config.toml
n_head = 16
head_dim = 32
d_mlp = 768
rope_fraction = 0.75
qk_norm = false
attn_scale = 0.177
tie_embeddings = false
init_std_up = 0.0408
lr_head = 0.00332
grad_clip = 2.0
warmup_steps = 200
decay_fraction = 0.929
decay_shape = "linear"
final_lr_fraction = 0.1
dataset = "wikipedia_en"
MLP neurons of a small language model. Each row is named by its layer, matrix (up: input weights; down: output weights) and neuron, and shows model dimensions 80-175. Each number is 128 + 32 x the weight over its row's rms, rounded and kept within 0 to 255. Numbers have three digits each.
After each neuron's rows, "fires on" lists the tokens most often at its 100 highest values on Wikipedia text that the model never trained on.

L7.up613:151116197159160136164153101113077107148140082211199145137109153100138155111107128140073122117113152187161165155159095129084108117098199143122150128156154126119104133150140111099111121162078099101124166131175138134139124112118131167131142142132121093187113130097141078116120144156193090182
L7.down613:136093115119120116136176095140121094135175126128175106077163092127198144052073094094114114168169118180173105150075164108117148218141186077131124181124094142128119159100149140158139159038174148108110169113133099085164141129207158146195108113062141113116115079073145066149145101131148108111
fires on: " ", " is", "ca", " are", "al", "te"

L5.up722:154147140101164109170163179116155138168143080149089101144174081158153216122074146096172067148160070152080151124100171123156072067107085069144171191122145133148125137090167060094139112150091161145102145123170145123182127145105093120094169118190092104095203130095122137141169094111096124167
L5.down722:061139123194107072131144174124155125113105130139127131163132083100126240131104140094170129094108170135209114122097114099107088122094137140104121125144128117142174115102126089105147174182108095086052124045131155123105168092085171106172146128141112136079123076125107116090144147147087110151
fires on: "d", "s", "z", "e", "hi"

L7.up455:080121159147115116119133158148128110155121121118112043158164127211098111136150127137107139064116147156110139108142158152113122139072125188157084074153149113101136178136103173157100131161119137189065087145148121125140147140179125142198139153085094130103094135131127148116152081097108122099
L7.down455:168112114157101121087141068113093164098088114103128079098114127160106096158134167133114153133117145114084150041115097111166118151138042192156129169125104143180133115128123104190125148112133140148134173175122075118124147143138126130136111131086096135145095104101128090156147069109132158148
fires on: " |", "na", ";", "ous", "|", "ke"

L9.up2:113130129110114108154101131145101172142164101119115120158143112127181078156175070187117166089096108092156163152149105123111173167144093121145156107127064165148167148166073115111131089117116115075188157100109150173103102152125182147122114126141108093164152170128134132136107167099129149136
L9.down2:093129172122150088107127100136111075187162166118141121102115156141114138090133117092130116087146111067151072058123125097153191139139062118110144090077123123177128198057120124121154123124122102045159184117226137084161098174148152155186166119120162089142126119142079167098154098141133162076
fires on: ".", "0", "ologist", " engineer", " coach", "s"

L4.up471:195121131070162144135094126156134143134116134085100142167147145169130140106165153113116140114134099160172107180123153116160134157135166113104175182148157180045135163076115144126132130147104140161084192138134074083168189127116119129123172118134153120121196140147140088154068124066123121119
L4.down471:121159143163138113105127076104110104122128118178137149175109077050181107134164171101172120141155143197123086144162129137139104148175119082129121116089138149117089078136120121118141051062125145133107126170170145072129104117074126082072190115109198124134124064148159167156131111099139119078
fires on: "s", " to", "7", "2", "leg", " an"

L4.up176:142087123102173142111180154104125072147097167063092132093122190131155141115136106162126093218082173139102090132148186109144133151156138143139140127137088099138129135106167131123143152126117138125128110047120129170081109117106118146126101058139149141101107132070138136167141138066164086172
L4.down176:104081147172115139182149105195101140237141141121156083124091117205146039142101124130086147123071091099133115174121105128137075176164036153121128120105122148188162115161090197172143119153141170103157153102089117146098176130097111136099095174126195151150150100108136149134119174114179174092
fires on: "o", "a", ".", "e", "ab"

L4.up344:174162142125168157180136115131151156117168133075129108143106126142108086089128153105066148173083120125153158136174103156139150144119114140122100136095130124109105098178139146143098141100211113165113125098144143112141097150110127160132171129176113139170207194097126112131125080094145128154
L4.down344:185085115083165171127109113078123135101094117091130172194174136174161154132090151107114141117106083126142076195118100072099077121131156165110139079104088082078157156145125072053095174159143123160144086118115142133132113109141102162179111115133155099148149112152062133080102090104151178098
fires on: ",", " where", " which", " although", " Although"

L5.up74:113160124210163135154120096135160184129093126105067157077122145150161135131149130143064085147139126164168099067126167122132117138145127113146149177124095115129163128105078201145134103091126045180165057074133113166074145098088138122110156144103169159134103144188124130121149080143107165117
L5.down74:134151199160160108169102129116161164140124102127121175175128050101133110115161104139120100129106113216089180112163122162047087084134122168108150110162165174046132144107101137101073131121116125114094124127097112160066117157065107099130129190099090096115140095092143137119154140142112113141
fires on: "or", " Votes", " as", " Am", "9", "ly"

L7.up360:121129181109136159157117201099097120169156098157178169210160094085092089140106127123108113151099147113177151120129106148062120104123146191168113121107136094075085113093124130094210134168158114106167185173196143133102100116099163141080119151144161194170179119133145184181126121097136160188
L7.down360:102127108142149093133060108138110149083076117115105150106125168090131190167102118097129116152113134133147108103054131130111152140157131073146101111156110215107103112096111145162128129094099167122107127130173140127178133179082129161104162093106084148123112132135123080095113128118183133105
fires on: " ", "ir"

L5.up688:160082094137163058190173048118091084159118101142127152117124099083183154162075106133138137107154139091125182102154162125146107123173160146137158109116053117204136123090109096158153116130124224054161125099096166151071118052153153116091111134168133108153166088112108103087161155108124080118
L5.down688:152120110179100167140136050089094173109151127171113125115140097105147152116093118090149175131160201155110122139143120155092097095146111136120125175136071108132111110055117208181122137116103116142165146139062144162158129115115102115098130080094118171104115118157200074136171173091092140168
fires on: " as", " a", " of", " was", "b"

L7.up713:174128143072080128103150087195122161134111133065128145154200156147116183131101174203166138126115147101129168133126126149159086102100149068128159174077032102101101140147086133136111089118124173110113172097099082160133109130129115097193130119190106121123157128174106115154118137145096148160
L7.down713:144062092088175109159131085137156107159071129081204184125151158078135182161104114094118128099142090135122061112106084074121102157162127091116139146133100104156083120100165117142097078102127126111112123109147150118132152140203106123169120110138183185104130138130119102130078127097142161125
fires on: " +", " (−", " and", "-", " goals", " −"

L5.up347:148153138111171090162090149116111108180090119158151171136151127123100094110106149141123138123120161165156119099212140161141127171125150153169188071114145107133132194136097141117132109182095167102119133139118158114102149169108153116138171129098132103113138130149052183194095108136140141152
L5.down347:112114092178167098121170115077168169090146118108110125070112181141142172132179132129187158149137118089116126132135145086109109121161098127107099150075158130132139124109152122135086142023109132143184120158166138136098097147118126064105112120180180149171140157110201101134156193120077073140
fires on: "s", "ation", "rate", "ent", "ate"

L3.up467:149153185102077093116074119119136147104142103116149142096175130160159093099115079161071109131116179096098128128115114150195125139089145102124167124117089055156178125117163117082164167115116092112111145129154151126141129142121118170114153210077186104115119093109099137158086096146124096144
L3.down467:102092111159125022129125134113115157126108172151118125163154132117147135128193113146140087173156106101120137133183102124092192138095150139170096124126081146196109081159137140112153114130142155107110107148171125103114119142122175138101099122133166117133156128137164126137142139124086041133
fires on: "s", " released", " directly", "ly", " highly", "ed"

L4.up681:074156069092145154138105094099111193116172157140179129158146092115135139089130189112146081087136138148103150158205118190150092135159134147057122156109128129174100149150106121163187182173141118142101094139094155163065182090177169088126162142142137121125184077116139091125050107105137125108
L4.down681:149130164123131221121131128121127107139057143151100132112132090107140140163167084150166120161066144110147127131132174111121185119126159111127120134160148123106137087114150130092142132112124077127111093122093086090152134136139094165073121122105084128144125134105173168104143098090164149114
fires on: " all", "1", "n", "ent", "un"

L3.up328:154095113160127126101081190100164140091121159094105117100105113121122178168105148120163115123118195186100061147161117101111138088090150127093141099118173136128130109129117114161076132127131152166115127105140107188102130105154201075116121181108147134125074147114138169066181101128165163108
L3.down328:156112073102034111095102106145138130078161146103134089116157178138086115183156125155138120124139171117135076141107117113073121092094110138127129075093141187149122112087154106155123101096124154113107255146112128131105105141120210100111121107162135167164165099065140168058130117101117137145
fires on: " f", " Hi", " Di", " di", "F", " Go"

L4.up357:115131083149192186181113109125171124143149126154168091147212117071210108072093142088109160152113120148165108163155130176153115109094189111078148076181117060101123169138108053149092146139104155061169131094132154083068089147114110167138161123166140143152084108115093156111113099155126141198
L4.down357:120107112166094153133136120165082084110156174115163097104148093128141148114063164159123162144089149099163116167196159136132129059153150142183108094175125120076125028088118071127170135151135104112114114111138110111102055126170147186049188160135109133162121112133170139151135124146162151113
fires on: ";", "li", "\n", "-"

L3.up395:094122220136159118136168160105106145074149155140178154141112109127178132176144089158122158091060177143147130194158138169072121123101105085102182094096124144101123190167124203160128159089146098141140114142114148124116103123139074095076156138103124093103125114066176191123079131143162095130
L3.down395:099111159133202163097160135126178089133144101142199167086156092112145108178147079148131087110106153122075125093161150117105132098144127132061134128153137075093094141160143124127119155127141161136112103118148122164036000201118153068108154151130116099138093094093133130153098144104191121155
fires on: " ==", " New", " German", " Fred", " African"

L4.up61:189150137112144190119155175145163156119094134098100135117120185162130129127101051080118137140137126137145087134110131121150152099069141096145094132099163140099132135125129172106193124114116083232137093108211139155136148114114086119096058129096169133134142132182037112152114118102117135156
L4.down61:143106141134176172108076126081132092215104155179178139135116103125088126122156087085126159132201187146118100046134118167147131112179164072095110141159143096138154075161169093091080156144143147096165152193135144112162143154127163097096145093180168094121126196129129095093114141151155165142
fires on: " born", " launched", "9", "or", "up", " from"

L3.up709:129104151127161130123110177146119074132093086140101136126112118121154134114136147170145140148153143118184074142178186119135132147119118143122101115142140063116104153131112152151052156124136138105092145147083120052120103172132128166122087154136089086085135222123100167090123062170076102113
L3.down709:068122162064106134063093084145124168062106141146087171125150121165152099114134119173122143133094101148109095150079090139089148112144142138092128130098108131130118156130174091078119145119137129134144039124126153105111212163163135255117150113049124179078172141125131078162171151092115136170
fires on: ",", "ly", " However", "st", "out", " however"

L4.up206:118110149171131169148103154067051176121086124107126123144070125133157155133138194096125078108142142163149155122140145137133138085143127141120147083127137129108117100156138184160137090146137146084143104074133094169113180177161167083170192200071175139174144082179198152135096081080144081139
L4.down206:132149142063161091097070138105107122148117132181082158109207131124109152135165160123134103106117118107131134149114113111177091135108135126110119194117112159119140081126172122086060101101165211126141080122118120130101206138121123165128124119139145105154117100068157110134125108094135148096
fires on: "s", "o", "ation", "ha"

L4.up538:104150199100134122154137097124077191165165067152156209150097112122134136135147138136164137081127144168145135108170127108137215095150177120121121099059123149106089143131103167175091170131159097165117162169168125144120180081100148135111114148113145102119139132171154121033160156156134108182
L4.down538:156139112131128119135124130067129110096147153149123088140128172115104123106124209089130185131123158072141113144097112127063132125076113072093128164135120054156121118155122181134088100132109121184172084126117129122114139172236172132160159146200097151165111102092107187119105153114146127138
fires on: "o", "ra", "er", "i", "ar", "in"

L5.up582:147176170186116143125112132115088105095138068083181119191113117110130160125124132125108206107170069112162066167178141131112131163056098110033127134136067166176107119096151127113060135119151118158126133138185126140141127173118157147106144166117190104139128131102122160164104124090123161145
L5.down582:121116122083105076139165136126104097147080148158134166122099107147100139054127163113180158097133126124122094195092178150102207062107069153120117113127106180098160098131153109125099131181158132116135128140136059143141137133140096071126154132157108159079161139101174106144081119131071144124
fires on: "ur", "en", "ar", "ly", "hi"

L5.up8:144090111078160192159105128203109070105095126079158151130105202090148139146116153100077099094128158146167113125170123149206159179209041108152122112133147081164081144130114144092114100156085133104117105117153115160098158157137121159110145058112124131090126137051136139157150129154075117065
L5.down8:104152137159154122092129144155154123090160152099168204097135165129154066132109125136153112141156133145120161138098085185103074141153098097125142151123146122145119058123086131149075063202197155150095127109080042107126115124128188158172075103108178143052174106144129124152137122168161131124
fires on: " pre", " Mar", "'", "wa", " person", "Mar"

L5.up206:086074160192093164163212121105102126098096098140155122101087122155187132133116126150102124070130115149158119106118178138133114160097178115088111103103167159119164174141129127111045167142063157105155118094111184111095176118088172101122103157105098147154160142135122117128094107077146041144
L5.down206:143137116111149103190091145090153130150106109128091164114166126171110077135055148099141128123129167046139142134089103112122115073159099112122128144160101124168170083183158112102126127129135097118145134119095069106112077116166146128148160091094143112118052071152104121136139164166102170101
fires on: "o", "i", "u"

L5.up658:197180132148145095132105148154102139060164074131095085085142202144126108111164061255100133127047124164164152132156095118145150107164163127136117099166163134127180117094144143124177149167103092157133173134127132116106131118091095172121128133122098120150124147170144116131132079075119127118
L5.down658:122132104152116108146099109129109117180128145109124170126101078115169133119084138118172095180146138073107125145098121103116113187097140136201116123041087099169093125118131128121082149058132123129103103162095094128111211125114105129131100149102179114132113149134170142068131170133121168137
fires on: "s", ".", "8", "al", "es", "vis"

L5.up123:103159110128121106175186078129070124162137126149103165088145148068153124143089126165104128137163208115115155108138193140192143149129116154054083119095070172152097166158122188121094148117132069125149157114100114114039118117159115116108167143195150139128119133075175167087140102127176103120
L5.down123:071082128121103122194138134138120127180140123092094141134147154166163128156151165092138116074045140088118097133109145098108133131119168071157142178127152117162127156177182140165123175106118130115122127108146163137189126115130121137173048131112114125167146094097088149113137221134124095100
fires on: " m", "a", "i", "y", "o", "e"

L3.up532:124072093149154149156123145128114112182101132131172139133144090144067153133123147145144132106127158089148164156159083071172165127123160075186136089133129162123147110141130169104124125135123148147173133117124112134131123165136144126139145183184145105132137156146112127137099150127094126174
L3.down532:148173124142082141114112129109164147063057144094130154150093113123115105090142074062120110123161183088098122158105195168140189176166132135120116095085132160080076173163154099151064056098159135142116030106153139128141163110130160121187080128136108144145125137122152154112137154089164121070
fires on: "tro", "pos", "ad", " tour", "so", "cio"

L3.up508:101112138188110140143140109077115185118089128128115125135092135109167157049062111104114127120147053160100120126152116179103111150141172105058119066173112119077193164114119124097146124073062134143127180141196163130144168095104132124165114124150119142133169072078151141106073123071111103148
L3.down508:081098132062097158169080095159152125119123128125109085082147106193237083121090087193152137093115084153095085114166114117136157112148127118096142089122142122148159142122065170165121143182146079114108148100118140159143115136158134110134146109129130135139115137139130162091088149163167143108
fires on: "o", " joined", " run", " tour", "am", " served"

L3.up336:177140110142140155176126087115164068126156157113138175110135063116181129139170137097091144120123129142131120169143119092135141134127119086076126182126080103141101195127126175048137113164143152200120114108154173078136140159082064082156105137151187146133189127099161123152123171123108134051
L3.down336:115135133093146107097166163111164133162115122140166132171101122117150121108123178088180103152149148143146077078154118128087060168103107189166087159188176150075097125111096097134180161132113134135136119137122208116131110092117073083076165104082148145191176066122147163099098131126084126075
fires on: " to", "2", " =", "1", " should"

L9.up448:111124110091112142129116132134156207164105049133160080084154100146155123114164117117095164173132120066140126110116146119143112071136143106141132084158122088133127158121143142073044161090116113127121158142124123099143121118155120142120120128126121113107210177120107113094149170071130139100
L9.down448:112141178178196120157169093084116141103164182108123109172091179144095103117130131073139094202095102094153123160071139108110196101158132172136114070150109162059132075105126118076124092118086108150129105139144099138160121139142204187067133107135140120116159160131087148133098128164121145122
fires on: " which", " where", ","

L7.up43:128161066102116121124094194156171150136133124085096085112151160095107131085164168064082105087127114129189133129097108140128084083126103151156116138131112097114153159090147125127190119135142156102106142084096106103105113157106147157119150100114121141162102123097115123146151139153197087138
L7.down43:157100154155183161150113109119094184098153115101094129208091135104134125163117120163162105149162128118078091136090174085088135161164230094076132128155153124094158077083108089125106088137113135154167088193102128169181075116118064138117148153138160112136142103136111172071114123151086106158
fires on: " ", "ä", "it", "out", "tion"

L4.up107:169124103132146186129103081127087138164156118191146159125122111145133195147123064149116107119111127153149148127175112126111126113113124122176127160090050072130118108105150147160172117142112205255125146128149128153116146108144081127106062069123153123096140136074101120140162195133130118129
L4.down107:092155164147116175111193036071143141119136100109078145106205153138144132136090112122099188183142156120096140127144114141111173161122166089075176116110132135198126054111086147168134098110099163121125117151173163099181145122205120173116158062148116096144109101140107173110122167113154121074
fires on: " as", " of", " with", "th", "ing", "Youth"

L5.up273:047094158136035189132148103143114170158153182162114110158198130122152162100178157117163109114119099135174146135122101119135158099124130148143090184075105102131116073073127139142162078099173154199141137120119101099134089163154135189149130134144145157129145134182112098149125110130143118070
L5.down273:100142170119170099102104120139096149131117144133169132119129163085093118110160083148139089098153118099050168063157142123147137120070151068114130120100164123150090134159180123164126122138161086090131090173058169168130122144145087132089154087106179185163204117069183154206107123147148123080
fires on: " held", " hold", ".", "ing", "st", "ent"

L7.up330:102116177161128157134150135147070087086165102141160104190129125148150106133100174101092107121107145156113104183156130082122106087184144097105170127126117104143079083166118147122158063126141127101118121117113154143145080157127169200074129140136118134128110128115155176126152113117104152085
L7.down330:150191161092157130113156179212084135174145143120125090170166112142132156148113131138062150157077132096135176136147099134138155121089118086133132150130077163126176115138079123078062117084140105148115079060171158075155078154083120092116142144189080149066124149112143135141152138148148096129
fires on: " J", "j", "h", " like", "ish", "J"

L3.up463:111125122137159136115122083123134105122184066194103093125147173122169149083149121171115161111123118094107076171143098199190093132095047088132118143171125093156171129052113192094140080167118104159163135069175151122089159127177060203080105178088134120149116167092143120144095087139130106113
L3.down463:092128128116105133128171113150105142112133146148113136147154063116163147123184147120094193142157107155150105129120096142102093172100181095122127147209141107160153114124124129048156118138086136138173120132135111084162193138126138128078119066080102120137111144164158157156155108169141104123
fires on: "ed", "V", "be", "N", "ly", " son"

L4.up713:080136135167171113136134169143190205150067168104088084108160127112086173138111184104165098156076117107172121185060108089064108104179138114090164117147145152111138083119089091091096102123128191130129098105188152133222121125127123141105130099157078122057101114157205134111192164128170147079
L4.down713:115167095129141113062148136156116070108066111099090125170186122113139167159117174133111169127099186134137099136123158106156086131102204145161117125103101105124144082158127123101115074150106149172120100142022106174079151142140141125136100126108147188151122074138090116150163210114121096102
fires on: "d", "z", "ad", "n", "iz"

L7.up13:152117115166119190130124127141102086155094101149057155156102138091109124192099142117111097129103111142155127132122179100132157137135143135132144116148160175107124128098138143152135140170120128150113106107130122123134065163088118154106122101160155195143154165113123140115130130046119070131
L7.down13:103142106201149134107162128087119159103138109151151112098093151168154126121083102151111104064087117053180137144119153132111120109108083163107129116178134156096152121175163149106112071100142113060111177154146075141136130135155148098134145130079082106112195154110115104105093128183124081169
fires on: "e", " in", " In", "s", "re", "In"

L3.up557:135106142132080160158134105142101119141104145061105096155172077122097100116122121153094087186135105141129133170052088125158165170166158099126097150196134120147117109127169114097141106119133106058096087148087154166161146176138147155148214125141064158165142153098180108098101138158065100114
L3.down557:105123141146023122142076119113088108165205191122143088150113136103111109123136144148150131191142078132125122154163068093151088068106172077096151084135088198110075200153093079150101119097103065070112141120099114133139081142154143122134135178158080104069166104120200126124083087174113103085
fires on: " C", " T", " interest", " N", "s"

L4.up322:163145175139162113124095129111149161130085126133190122132143121170120138108057159110045146165096158144130062097066092110112081143157125200078126066146062092192091127152151143144117077116167162147182149148132167084156176099132162177149152138186113073158167181080084199121138138149148112129
L4.down322:093084085104180131122131110166085114072104106128088166157109106140156103167180142122090129179155132189136106128152109138108091134142148093143125140067116123089141146168122132085075131149102112141100097147117106193127159184103121137120155105105138135093126171103101130177093161105083175081
fires on: ",", " also", "im", " to"

L7.up178:087130163109110163070164154115140124131101095130139153165125180133108110151136129091120181138168201137118132156166132112128107078157083121118149068090126114113150140141117131120120146104108123141108121094206101060169164138100186134100121143171115145128122102120150184095138126112181195189
L7.down178:161125164124125080142128154137153173112084125132176126134082104148080165149152077102190128170138210080123133177213121111109119108114096136119074164176088140137123051135111091165130131106110113153140129108101177118099106142106200100104074111127113210151110095146087086082134150125140114126
fires on: "te", "i", "ad", "d"

L3.up734:081142081129144182074100155109158114098111145154129146058135151075114149096159162081125110131126166122133170117208117180084076114153151161148071152089138072181143124121125074152131161116097132061083171196117072120156088122110173127156141142139159151145154109106142157121104121155132106147
L3.down734:151109128120130166122092093138114115101112114071116138078114086089116117109150157123126163116127142112156116094116092148094182129179119078139069128110123070130148157056131092178125175113175126093185073123202043178107128150105095127164124135119096122109123117131097132112144126127126107097
fires on: "n", "ent", " contract", "tion"

L5.up675:117177068124096172161135076127112110122127139171114141150177188121154131053072129108129114129139154109129126196133180089136116116127158104120121081144194209108111170100141116173163142142117105132165101146183140216126126070214141111076090102116143123150175145159137129112059121231186093141
L5.down675:132101158194112113133145153117152108088181146190110112117119114120140165132087134078144075186115184185115148116137120165116156113148159142096099088162107137114100140038118127156136156136165125109091124167111147111131116133112123111088131119163114136109125158098171108131188142135162127150
fires on: ")", " to", " and", "In", " in"

L4.up145:092085132078128183074196095155111100150122160163094146183109093101114143101155113115084081115130128142124130110073124154133160095154130159104083171134111131130119126091093181128141095070130138088084132115123166148157082153075159162084105128127145169093132169116145102119196177117115155143
L4.down145:151166158119181104100118181110148120167146096105143114136107126090113098113197110179150129136151081072172158099116126089155095144109153160129132111106074118185092074163094134121189035119154094181165164176099175136108126104116136132085112132175096149152098171168137118090115110146120120125
fires on: "ing", " at", ".", " King", "the", "atter"

L3.up759:097037120158138108126188145088183156102131169149173052152070128141186106172122122141119127124114149134114115123181107134088093141112171151091136142152116132120138131110103145155115172120065129052131176082096134113139083136084171082142139157133135187136128106148076162082136095059145106130
L3.down759:111119104138144065085171093149182147139137143133113183105083164074128079151118148182144109110096207107122183149069106046124114114156120078102123117163157187169129117165158096150179135078087181099187140093117130119096119085121117133136156142110069144142151138108090141104123107094159134141
fires on: "F", "S", "1", " f", "3", "8"

L9.up308:065105119145118082093139097132109089200188121104135098111079116137123125125121117131185121214095128101178091203138133143080142102153142112086118143122154147134130158127144166161116104131114129140141129120105144203129113147131144114113083131135118148139194115120137114087052106152197136154
L9.down308:134056108172087136154111137101151136084118142115072086105142131160120118087136158147113145224113157202110149156234166116094134165119157168114129098104064146088164129206105173123163113076149128119108139178102157134093060073053140097107099199158144137138096160186110122176147129121120098135
fires on: " for", ",", " in", " and"

L7.up501:123154119178194092123132114170079137132179074129120163121135119107162108199092081214133135148122137091201124146147092118138118159167190172145153095109142163123140097108150197149108103198061097137111152140134143095131077099144131129098146143138141141113164117131098131144139130130090074132
L7.down501:186087188098127112159181089092140114124090118093121101104133117152140134099161136072116138140101176107144160097146101163120079163150079047086135135144071088162059190156146146074069122130164120203141109156143133135159098136150174079134163089117189057105128188127146137179117113107153154158
fires on: "s", "er", "es"

L5.up106:141115099166163081118095170118146131136152163136124126150083060143095147122067127136106134126131176135125060145114188141102160123133211136177121110159166142047133097186177136148085096120160133142081130177128137057183176111136107173121140134103112072159174186080134106146130109091122093149
L5.down106:128066116126126079183143103201114172127118129096091158095196130168167087195142121181136152066105113141101120116161087125167129099140072202142135124087085097174099141127107125095131091150127153134106075068150131140094182125148154117105093188130153157147124049136164132159099078101144101163
fires on: ","

L3.up105:156119149151128066154110184153140166103073112133150142141157126125148061142109142125115124126150103089102185117143130138083098139139185210117123210077120178110172137118111130098164114138142082154168161079151029123147135082106149060145094158093106146134166076115098158113053125077098116166
L3.down105:088108077104126151080101122122183148108134177145176162147081109100092128168111130164159122162061152138129095097136158085154088141144079000134123130158161138071120109097149059126192095129119161133081123140124211141083183147173081130093081142155104137151121196104154165124123111127195141127
fires on: " Dur", "ur", "dra", "mar", "mini", "Dur"

L7.up252:116166192180116130078153094192108144138159091099151137123180149182148132089081104136109113138178121070102156151108123173072168109138103149136133134153148155139111090085152113098119109077148173159097109097152104096095158177208185134153184156095124086136134137106111129125128059123140151061
L7.down252:162117167195137081108158124141086114136156130169116125118118151172135112105130111118157081110141115072117149137113183115051188124096179114186133226150135117172134130119085127164123100129158144134105129116136126114050126150157190147174137140098103088146143111066089110122181104202128178075
fires on: "ly", " very", " more", " More", " in"

L4.up59:154134141188106216110142153081087122170147148104150147124126136163118149120100145114131087148180119123173029152129136119111097146136104087151149184159145102138083123125113193127087137137132120194128127121138134106154122131117084179105175159118115154079104118195122142152150150136166071106
L4.down59:122146201070140083153144159112109175124103088122186153108109089095068119141152086185173121099135121101145216166144169139164106072147114104149154144052154131107146121119174130161215159107139118133183099137160081146089122120157141147130091130131084109118171127099133118044152135124064136112
fires on: "or", "s", "on", " Den", " from"

L5.up232:108135160112101122151097087124184083131131135119117129141128102157147146132176125073083103103131099106145146119168099128098097136087144119112173096184078112105070190126153090063164128113161131134161050089137044116150108150139132077084107196143124118123170098178185152123095114147093137125
L5.down232:098132107144072098189115098118103133164127128141102146142133208177100054143136121157120137076122151135144155103101136179098135122093188121066168117139060054131088204118198046115105123113112105139119072117081143121138166118169111183137111180120136117144144133195155119186120132131111055189
fires on: " of", "on", "or", " All"

L5.up320:127098158126169114129085192142120177174108161124135192116097144163104114150110194116117101116127098077136148169170094094109129135142063113127116158105202129171156116131145111192077188088130099065125146067115125085101098105094130165082142125138138177111118121086219107188147149087140116126
L5.down320:139101096142077108137088145111143077116240071176117142155120170104144169086135147130166107094116124117109141199105102158119110151107157115160113119218129166159151132081056182072192113165073116111129184112129108124144139119164106103112150109084150129166141081145101099132069104103160122127
fires on: " de", ".", " |", "s", "st", "un"

L3.up446:175131086142160106057135159111104096184142057112109136105057110120098124162166146111078137149107099166136113139104118136148131099129119143070172149161053111123140144109124108136147066157168065113176083113082114095086051084185135120119113110091162183122129093120089179134104123143136128080
L3.down446:126181147158073119155122096132198109052133170142172090124156155090100141104149129101081118079167186097099112136146128171131106118178160150128189097148158212164168102122122162106115187077120153163112133094127196111111126102107104151186129203139076078111158182131085097155098085186149130166
fires on: "0", "al", "4", "s", "ox"

L5.up311:179167179151155094153146189152096164147152088122159109127165060080096137156131166124121085127169084107147169103151129143173101156141112059120100095164112088165117160092106109068099121160170150138191129113136125111207126133087126104132139154156096165089129160146132150131075128133024203069
L5.down311:095089150126164151116125116165092219158112132145167149060128158126067115117137137083133165144130075173169135153154158085182121141096124108095146156098081107143095104119148119113162176129131134073168154096084106110160187127149124157106131145156083099081164168122120069141162137079022110134
fires on: "s", " does", " will", " from", "st"

L3.up360:156132197102107113102154133112137137099144148156088104129035217078156117112125089185103107159143111182148086095129159149122172081118165113217189144121130139119189061143084125111167116140080129145095095088154121106138125095128195122122117158112160134175109092123165168145151173155120073118
L3.down360:119083164082087108145164049161144146152091079172145152101173121139182131133147114140048154091121171104101087116105118151137107130137104139078162112198117142148117096208171097146090170161144152128062158112102109118162182091117095146136181183137086202127122152146134167196113136104092132070
fires on: " released", "ed", "ly", " located", " created", " held"

L7.up719:134182129108124090138116116174136122116125119123097090154150158198117102135084099159168112095097136137170137145127174188138157095074104134091115105138113134069141138131085147163105134199148126142138122123087097148146136137208130154172120143204089176122158158119115220170143150104105160116
L7.down719:173148103103090181112130104089110091138167101118122193092099158162143111174134105137101122104114099133148102148106164169087163125141147100165074106151160168084163137075178126135103117131208098102052118120122143091100053189164134118156087129131116158105157111099096122132118146076144116089
fires on: " |", " and", ";"

L5.up220:146152140106179112156102127116092092192168103108119098107066161173104084134113122127101113169089139140084161142140173171140161148110092141147114148175153079153108144116170126091134205133163145158105144089096072167097082150166142108137206117087141092112117101139139146197106125099097099128
L5.down220:144127112128071130115094115171141119166153144150091090156088155161129137123121108167129156093117108133147098195131146092144116125130130164195122156175145137186112141087130192156170089146143149118156126122142075108098181145126134130132126088115079145117121082102158126150097194132156162121
fires on: "ly", "o", " to", " very", " more"